python train.py --activation="swiglu" --norm_eps=1e-06 --init_std_up=0.0217 --optimizer="adamw" --beta2=0.99 --lr_head=0.0092 --seq_len=1024 --doc_mask=true --steps=11481
MLP neurons of a small language model. Each row is named by its layer, matrix (gate and up: input weights) and neuron, and shows model dimensions 0-191. Each number is 128 + 24 x the weight over its row's rms, rounded and kept within 0 to 255. Numbers have three digits each. A neuron's up and down rows have the sign that makes its largest values positive.
After each neuron's rows, "fires on" lists the tokens most often at its 100 highest values on Wikipedia text that the model never trained on; "fires after" lists the tokens most often just before its 100 highest values on Wikipedia text that the model never trained on.

L3.gate519:106093122177093140155103100117141117113146134162172123109142104107128083096179099161085145088168131125130118146134087070110152145104100128135133178110122098129125138145106106158157132103143127101137153115107128142144122142134143115073112143121150114157128115136119162138105162114136106114145093139095119108134135129123126125109111158109139137124136098137130156145101158128146133148161115167138093129117127113094139143156122116143128154140159142118101145102084102102076123092142151076157142141138089095122128111089123105168110172131133170129121149136157151089139134067172139186
L3.up519:130115128140140112190100132117134156080163162155107156130156164160146131108142095093141140109160156139095165102070131125126133108164155105118151134127121177115114124138133151126153193143167174123094100129137100129059135079125140137136124167135105164099120113114104173115121137136108159092128167125141107137132100167116174106112083116093104121127102122115127174113127111175143097131128147148127090126128109176142145123104118123137148105078136087129108159137102122134101165152108112117107091166136147153138138116132094138141138131141131154100145134127136139111128113102138134109
fires on: "C", "g", "K", "ach", "ah", "V"
fires after: " k", "B", " B", " U", " Be", " K"

L6.gate15:154114106123099164110089140133131150134103132114113106111104127125082140154136159123088117132119157124078164138076122116113126116129112086131142104137127118155116087142126114111113168109082129123129164114113114183125098137123114131134137144112115154181139155104133102147091118151123146119154120130172118092123106149094114153126140108096095145153118150082146126132145174134138093111074115131075081124115156096147099108133123128114162129117142062151129124130153065140176114159127129159095162095126122161168102121139135122147064132090108150132115160132136133126121148103127122103
L6.up15:132148088139118156137124150127071134089163141101140111163126086123126143169140141103135103076098108087126107153118125135138107158183095126141160114129108142113165138124181174141118149122147171101144128132142120159131101139116118128154120161112097115125140139131123103134107104120125140096119117121168155125127138105132118154114107162126083114121122137139145127156105142134144112142100076110151163125093120169130120123139169141112043166087171124139134131111133137060170163087150141069145137149118137145158109141097136128128108125123102104122149134156128127088131121165139154099
fires on: " |", "re", " (", "e", "con"
fires after: "%", " —", " 0", "-", " (", "R"

L6.gate264:105153110118104147104122101117104087156143130107155155108175125154084116147112120165125130139144104143124100101109158092137158194121123102096155119140110115098143119106106127082178127123121150139113074102127120135136172116090131146146137089111094139125105125111152126142124131147138116123149072114124126083105103141084084128124113137099102112144135132155115150077140129125159155085107142145144175105098161163117165089148093096108104136139125110137127146122126154122124132083121164109074143115166074168140117130143136096139105123137121121124147144143105132091145140099116165085
L6.up264:154132102129122119089151094100110154113153073132152115148160096144124103123115140095112110130126145136118081089134119145120158164067102150138102157169134124076148141115117142117115125122141147126106071115171140117126144117113125136122183149142109133122103143151087149118132124191139096139106077099120146100140097125128119129138080141129164123094166098148145152095139096123141141118143151118158171124124116112127126091151140113119110123154103099193112162093108111065109083136177143128105147143111121152156116099091149141138145118128161120117116121159118097141114134139163134129
fires on: "ir", "er", "very", "ry"
fires after: " ", " t", "v", " g"

L6.gate326:151111114178132116130168117117153118149117177128109133121097133144141100172103140120109098124098112138113109110082161155113159135145156105126138135186133123125160167108141111129135116164132133089109091112115102161174165142146156151126091120103139097148121115131155182165130166116150140120114151116134147120142132101142160099106125053093191138139127149144110121175127147120131126115122101174082153152108165126098099084134121142086136125102096139137118123095084120075137114145142146127131165143107149131173119112108107078122135138117127106097149143129112101114104125152135125125
L6.up326:136135126127150077143092129138119111104151148113135150152156157157121131160169129136125150132106137122172143089090135161133139126122150103112149139163095132121128151146135088143139156155128167166152109100117163122122135135141163158130123103110070138105137115114140120122144133171134121136119104114113128129112171169120137151092123119137142149075099141096135089169127155080115153126151136107122144106143119089147123149095136103143073102079144149092074131163091161126109114126147102123127163146173124171198136151134115098116146134104158147126143152178123111099160153099148135145
fires on: " |", " le", ":"
fires after: " —", " ", " 2", " 1", " 4", " 0"

L3.gate442:138107120130090141111147092109162144134121121079159098151186138130096144113138142142170146114134122114169110101186145136124138108133123120163113138119119104106122092178132138126145148102109099126141113135130103175138139114142106111157121129126145119127118127124116076130172100165104148114066094137125126127169150102167121103145151138115137105125125119098146135121124128140122098083135158170129118139158104143090115128127135093147140150117132160170113105163110147113165077120142119142178098160144089154114089118101106099137131110175142173111097155176120141163157115158117093091
L3.up442:154136133126151104144143113153123126188149138076096144102152131102152110073090137115117146156171123120132123118143159113158160135120151107123125089165135142101103173128159162148140154101148106124130146141134130130097110090148114147093131158129152174110109126083081109132094121080128152105165117131088095184135160146145176120105147146129156144119145109104061140182169104122123137145139117151079174132184128147114133107122124127136077151146161101134121104120140139155138143107118121096121131140143133088125115133108125107125123145144111141124098134110109107115169146137115130164
fires on: "en", "ass", "ad", "u", "ast", "g"
fires after: " H", " C", " p", " P", " c"

L3.gate242:125125125175124107126124122110127125123109136120151143154129158142114112177119131120134163121111142115136131159135113132156141102158147136136108102130083100103182130144099059104116135127135121136128116191145139150139121171171137111111135132115131154059109118171074122151129146137118153145143140143157107133114125119125139130144098129080139074114071107144108127167133157136124143134141147125113068153133179137097133112150093117113158131097158120141126151133142067156150105165146153104114137130151109130133082138117074152123099161092151173083141136117109157165116134127145161122
L3.up242:083156134132131110127103117103096111101166177157181119132091137168121141076183137110125134107090150135140083123092129112124099140143132118121131125151137125157113150135159127134134082132124145133135093092153178136126137129152151112129127099141136085079131147089157107139125115099180123140099151132134122142146126107145088096130137142143105128142152113154183155143140119131130141151138169101091136156102111101105133104150112161116125152097170158162140170123118150066127147075129114161140164113075136157139142102093157099138120119131114131118143115147115117159139115122125088166
fires on: "y", "ury", "t", "e", "iet", "ink"
fires after: "-", " cent", " stud", "if", "te", " N"

L6.gate189:096133123147149154150116182064157107138126148152116092086121118169141102158187118130105122172152119139155125107119177119167114129101170109092131071105119089124149119181109142114119122127120130088112140117132162118112121151107139149139142161062120127104156044138147104152124105146120116092108124106121130150129155112118131131146107132146154151122071144140106093145150150122162150160158151135097109103150156148150134137133122148155127091144125127114084115141109160136135109133111097156104126135146139149138123132112141120153104137129112086139128195131100141107128134121122123101
L6.up189:147173150169105120177099139092140099160128104107108129155125121134097145099146103117106111120095161169105142109147136127126140116132103097145125128135082103133172095082093139111159110163153148145124134087124104131125122122099119131107136096085067175116146076106155162142096180158119136105126131116155109078115127144108112118105130111144117147103080137119065130117129078160106127107126147121106127104120129132126104122136088112098123093130133064124085107128123131144130079150132126106107140134116126139115099129167089144147135098131117092168129151121163104113120143134114158120
fires on: " ", " a", " as", " of"
fires after: " |", " is", " List"

L3.gate308:129058114127112152114113142160136161120139135175139135132122127115135151103150140136146136119160110140137205147114131126142120105133098097129162153112118089097153136158109067154114124163100114099116142169100113090109111103128119140120180141128132145155083126162126104139070101148120107113131126130164144084126124111115127161102108084104114103125134130102131103114158103177115116108130132106171139156139100126127137105119166124128147149140118160172107130085134107107142095171144155147123084149157145109125107093140125144139154114095136112103107125049128134132084129140158139111
L3.up308:130121148092145133139140144143137162121148125122123162153127170140146130171118115119157170143149150118111142112126115154090156131121116155110133146172102108159146100111126163126132133097139158148101150135130130115125133159138164150136095132131124128161162109111116123118139158096114104090139195122141142120137110111123119088127086158127149135100116155201103099187167149104117131081125136137088119125171105145089102150118142120128165126109158154111136147117120141135107117170137110139137145078169138138078141117113127144107131210126116141133183103163158155130133094150135164165
fires on: "ec", "en", "n", "on", "ra"
fires after: "p", "g", "st", "E", "m", "c"

L3.gate599:142098125151121153132145093128121179135112120123181105165100154145102136163096130098113127120117133113109137145088145165119160132103076134098106149122116072123099125151104146121129143113105131102127101118146125142138076152149141133141112091107121110113105108123133095152103139171142121133096117103128107099144106104163126095124106127116127143135124130158114120176148079134159107122090168141123114148115074107121054132111156143117166151117168155157130151113134112101163140155143146132114118125082121162166121157160121091147145110058111128161120162140091161157152133140152137108
L3.up599:154134152132141127127110122131107101154136127144093074109114126099125078161123154155118102123146107113149137127170176129108097143159106131144155076137148123162090157140126176147126160083135124107142147131099137133101098177142092168127105138130144145116147122118122106142206087118133110135076100141163129132078133153163117147081167124093129160159118101099133110130116157119132120127122118123171146156123120090118119120153149130105104168111151105113108119138162133105134136152095165122166090179137132124150112133109132124140116097142109082130149151165128107158150156150165130123
fires on: "==", "d", "re", "le", "st"
fires after: "\n", " \"", " (", " Re"

L4.gate722:156120157115137143146108120134116101149131146131159173130168111134109106089129149131088123112109111140110110128117120153141128152094120094147115152119150069136142115135095136097147144100125101059112131128121158139146108144149163167101107138043174150169115113089167116162135142119128114113133087145102158106161144148108142109133090116113136102118103131117097100164083123147169121091151121151113130119137089129101146146138143143156119136123130118142071154141153175135139107114137131133112119134133128136102089128142104138137114168122128120063142204147118167144110147124111112155
L4.up722:106167126089142137121150152131102100156123121181100112160141096150115173116132082149133123145098122176127119146142156170148105122106134125136135164162061162142099141148136122150139092105111117132147122132110186132139102090104170163118087145143107117140156136103136114135131115118116110085134144123088105127119154168119158093122160116140125132123141151108086084158124178154143122101120185123103118099161108086123151133092111134127109088179091135126122117136077128128124123114141140135154134126124142104135125165119119128123130121157106090080155110120166106105129153141092102161
fires on: "n", "tern", " of", "out", "ast", ":"
fires after: "ther", "as", "he", " through", "n", "ative"

L4.gate406:142084128105157115162130199125152144171142135103124137050122145100142095129125125126109109104106095112131109130167179129122129144105081117108085102132138132098077131103156156145133138119131095089133158101117125137152114160159110107112115172126149134125110141120148152129117140109132118085099146148155084113152148165103113096138150136102138147113106109118130138111102089113106094095085118139082114128135090118106137183139120149104150146094150147123171109094126104122111140158119136112112099153145123106107118140057130090158093128160135109137116139101139119122140140160138131167
L4.up406:107123157142101150118091173113145098166104091170116122132168126112084145136132124134099090142159109130130138142139117130084133147175134115136104142174168103127112120111155147113100131092108104127151098117139156163120136156198118138098098152132131109160133140106128124119114090132084132088101133137127140098129120161134119135117165166154154139105145113102176133151104124112139087138105115134085157089146125125108161158104107088112125163140117120118136145124120098122164116112079170098141136164149075124103118121122117141114147094109148129151121143137113093162123181149113147069
fires on: "===", "'", "ri", "p", "oot"
fires after: "\n", " O", " pro", " f"

L3.gate226:172134115173161123149121143136134101124081115142141086109125140142115124133132136168103125128103132123138104157151089114137120129093118099147126128105115087151110092145089117154156079086101127105158163087085134162180127146118113092108109164091150127102151142073130141170124156132147137162144105100172149086144152073141124142124132162151132146135124123115149116150096134100151097089103092151148130156162137134097136132162107100122117129107132161110143167104154124112149116149156127128102151129130116162090092113128116133143107108155122147085126169107124126135113166151079156101
L3.up226:111148110131156149145168141113120107161131110158157134114093142122151122127126161135096108123083081145140118113172173136136162179123088150175105116122143133140169125122149098139138092105140121124113128126166153129128156136086088187106157093095133122096148105099116127119108136133114187094187144097136090132115155109147124152122152117141117138120153137138109145127090087151139091136136111129139138106120126160112123157108132117144118172148134150073134120135119205134125135141130177145103114145093091139131106090128140115153152120145103125155166152125133137099159107094108098103
fires on: "|---|---|---|---", "|---|---", "ed", " served", " List"
fires after: "\n", "|---|---|---|---", "ier", "-", "==See", " l"